MLP neurons of a small language model. Each row is named by its layer, matrix (gate and up: input weights) and neuron, and shows model dimensions 416-543. Each number is 500 + 50 x the weight over its row's rms, rounded and kept within 0 to 999. Numbers have three digits each. A neuron's up and down rows have the sign that makes its largest values positive.
A block is one neuron, or neurons of one layer that tend to fire together. After each block is what it responds to, as a language model described it from the Wikipedia text at the highest values.

L9.gate15:461494451434602491549432512566466423496422434419575531495498509531560476408539408502488521581455471593463503508488572498564485563484495447476512512537517443489481558457449482494470483458505481504354531380459476508440615530532555414580537438401592505505475522497519535547533506446499531427578466535511498475463500439536428476484436481577498508507452543549487485456593569449578454484550
L9.up15:528451453588510518483572456508494522473494491395510521580534384460519518472460453521501458517446523493540460522466492486504562506420595376626551546448582457482501499549513462530567530487446526566470449488405482490641517495447517570498583504511460532505469555480491478553553500461626541467471487504502493486469452534516496448502500597534448498572456509480554475554504446493485549500513
L9.gate442:527494493472533627552478453458387482548453482494529521450558367557537545533553473462519466506414462483539432558503529543481513532473509488447417472445574574518520561517517465493487561500475450492473501492529437449487506537596430534513556531477510523555433425490599553501590528443515451417444520416479497538469478449531493504500457497503479470600379462520509520404482621413573537399439
L9.up442:468446609481516398439437436499504532586481387388514533480450524518560489490573494465471538460462498546585452501514517497481583531594556621616557613558473428464475576452531495503464516561480469479526619468507478488417505533553564520526604486469479441501542599510470483485520513481445577471531465475530583505516513534431529446473433507526448516475462411533540519463455516537521443558559
L9.gate544:458552542415561629474442575501540554479441449522470535505535529515529488526486465518506504568555508494551526509516527457540493495518549535555457482513514568477602560532516516478494474545564536468502445428593517477502474462566510498471460498467452535486544582497474478539499497530556474564504483467414480566454393571426540461467490497499532555487508520533543465489486414451564518467576
L9.up544:586622581404562457414494500451537495501481572580554545631508496626487499412483510458461442510483597547407416563483518474454562527500417536509466480496575540456533548513557443505546464510476523428457458420503455402524492445531507488445514543477483491447481568587482435554535602381600502613495494504531535512464404546462523496504438514514546451440543550495543550457512511567508483492566
L9.gate1502:413496472444426428466458482462473508439392486538573526512451559597545437533457484573538452401497482582453362494578576540535523436501543574496547539472453459400523513586515510577390475550548521524502492464457481545540525470476446503509506443555591498544466512585620507500584535460498453566440447503527527504458463440452475582505550581546449497530477470494408559518424532463490477530430
L9.up1502:484439482529509424469495508516403404532520449516417439529474516608533447470506485529531478460524431521557582521481513487451488476500433477526481485545585597439442495552514564499473473590457550492589475492551518487574558541589492458465515527486542469562492510555413391499493479609473529502542475481477539514510514580486578552505515490575500420449488579609488445509537382535618496408535
Head noun of subject phrase

L8.gate497:534382550498495468525499522394439528476469561479455481527531461540545508597502549544473462432473472531530456504455527527481463471532449540483489498452572374512470606506487544526527495573401526589505499578539579530536460432414448404435476497514658496477511488489480507526460474611455507516529481547621539471517529520529443431526494531496427527517518478564530534509535512424460448500502
L8.up497:477499515514633514560533545405476517587500547445391469481444545523523488483504435538544500463599490468553496473599539515534572438407521545409510532415492435482495539493485538514499598533477500562502570567517509472456527518554467424387483514475527449556537483545603464539468486575511520586607558477560559547556547483548425441511529511562456579525522455536499523425579536482433529548515
Conflict and concern nouns

L8.gate739:455606577511525458552569498390562499466480481535449485481596426472619494516561439559533503459526472506512574518504513590486521388454524474545468459565510538535470545484441518531510524477441511529525478466554453526493540583555489470414587522476581488486456501561569460498425436465511480381574574509459584593560511485508501514433440486467540489488540471482436478576535490533561531554517
L8.up739:568594502470469470489520533593553539511500535479486492534525530487459515444539527480501493536464549397498485526516518619571513532504548416539534475610554528545428553427515523480507538462522394475461555458517470482518459479559492571492469514553518438461486536509434479442487515606479530372501563470483546439419562577539425518402492510402475523400460473410490566454410558423488520470495
Upcoming person name

L3.gate614:480552516586503409397483393477501497514593419533514507519598472514433509446472524530457452411463498483584388603491523534524483430526481567494482546479518508532488554505413466462507419502455481464499429488532530519535443476524469461452507606522478459520547475540518439537548484434440399435516470532447542499522504479485494473481519510445502508514364472470526553464482448434481529484540
L3.up614:499535500531375517435475389543482478496490508598482556549562522507446447433507494504473529441456491463448495525529534564600481444494543556489386529494415524432551494486508535525374418571484475513501427551508482534442529484475461408445531445488478547512524554437489503467516432557517458473538518468472430558397594538547470468491467482465507464573519549507466583492506500413477546599541
L3.gate616:459444565554470473471417504379499469440487507470451527497478568495606543438488545510554572433538525419595442468569534518458500422458526491523513490390506477542527558597460496526515470503429495478496501434552519572523473486521563542397461461501565492462509465461546465550447474468409489492533400506483541568499615525534553482494510475506449421564506438478574429576644580507493498453451
L3.up616:549522443527543466456492512481506433459512544611469573489544458477487412562567455454499456496482508441470446510504373421554514499503472558506389469505490458440447510464454504473509503546448504452481444532516516441501486524573413452424485598528581427523523401468464468565494499420490528582539445534455503563609511502558460518534525450503559570494563506571457442521442502496446473504472
L3.gate808:467538551542477502465493545436563481486564592558437593547470494468531451485570488402530555542509527526480548580457512507461538468543507463537431464452504544496546528543357524584457473523466455413416433488445520471576597529552473458455557592443539461484502510464509593507529389525528517533562497562540646495509488414475513534433523544502550458560518495499513517456659488537551515539518
L3.up808:523522481518448484449488586442519489527598526449497559465565488497530563461589447423481529449508594455435483517430486489413602385520638397465485476473442530527495499506433513626499431535452494528443524454487424550548600500536540363446555481406477436557493556457524554463498453522540528603506467553561566565509526539503582383423558537481586513568425393490472484513625480586496469545515
L3.gate1055:529473450507531449449489531403488465510463490543470570509595521452523413468416438523445567520614470511528453537496535605530505470473425520427507441416445485477420448466503503520452601558456522602512481581490484484564463534569523430416476518486487426551563469570441588556433444478472403488385468516467499653604653453530488474469490482505585532607542514408446605492464431501613452468518
L3.up1055:496485544485547508510509526480541540444536505495560546494526496450539430472517452488549460499518587472439448433397559499520498493515490438573437410483527455443510547555499464517456482455481467570503399490405625530474486457554516468522427500563493431487506504554456502447458436499537489445503515497479514542459426499558472492534531541503584507466582535584542459461466554528412509409535
Abstract attitude/attention nouns

L3.gate309:633587538402541473479500535471485547473485550557539508535425433515394421497506518459503460462415548424441637507466509537537439461525513571467501513483430478450566459484453539622488454512558530555560496456610514417450467559435422505491445482543482631473459537652499543508556503534418504529555445614436477558559478584548495556473391491598505516530499548452526452541486559538477506438526
L3.up309:547605548473488462503426450463500440462415526455512486459514391490478450469552549518603502542433443495498493485485475439481470455481533514491395486519485455447520479494477486658473548454475537465562470525584545561496512513431443492526427393539575500403471471537477534501598468544519501459516463428477535555560503495530439528469529492525497508430490470501506444482497524372479510476628
L3.gate566:409535520563469570470527520506433497551477473488536500487456458492510459495563460475478489415507551495544561576525477513454509522504523453477515504559473368558523473462510470520497478533452656514483586498390567490609477597436484492460508449511540532499465588496448528521525611545541543470574487456458485465523503501535543513387537574618466494466451526552423486559566524525385619370567
L3.up566:477395473610527506376514433478403427509550568500472595636538453497530526418466546521640522519541491496482478485512456471481511463641508612560424537515524416466549402536476469452515535419514438475575395474522500525541530473481539508584440526483586481468476505474581499486453536500477494494621534488448479513535563451587456506543527454491519500516450475429471571611478466481416554513492
L3.gate1150:603490514522408390503507472523568445494548499510550497530518508497555528474517525572504487450499542496493453487476437469554547477626580609459503451493524486580525486547474518629563473426408558536520436491470461399451532551464478495494514568529700535463471480502590477523528427434539467482512541473554532465600599487544446455453492461549605476486572595454417472472510470492475614531526
L3.up1150:464600521491485437490454488462513471532528456477462402579556478493529588526538568448539490470584491428581524458447445456456469471493583551494425456505553410447533470529425547537568566454512559503461471488647541456456539527496521500512425466486569540488541492543522443476572460370537455515456497386486421458560470491549456547432459472512575410479548490549460490540576528537448509480502
L3.gate1191:466458556488505428472528453507567451474584492640465538541450497512538495478418458421503425449460413423531504521478537479540577493392547533500398443422510590541452441544478463475434466589441519472497541516552417529527421497486541478550509486467516479434465434470459493474488535485547509566511526523425596471516575588475419459549519528513522546446460479532480567402395470518535517473591
L3.up1191:533527488494504391624592438437413524398475428467465567626511508523409550600453502520478473525516577516494495466598501472518472451581486502532441390549463545504425546514368500507537487579434450513523593514594591513535489518532547595440497495462458405468479530459528489516548467512497433485374469536457622515446458516451443458520593524475561593512485537453404543532504498547513482480494
Marriage and couple words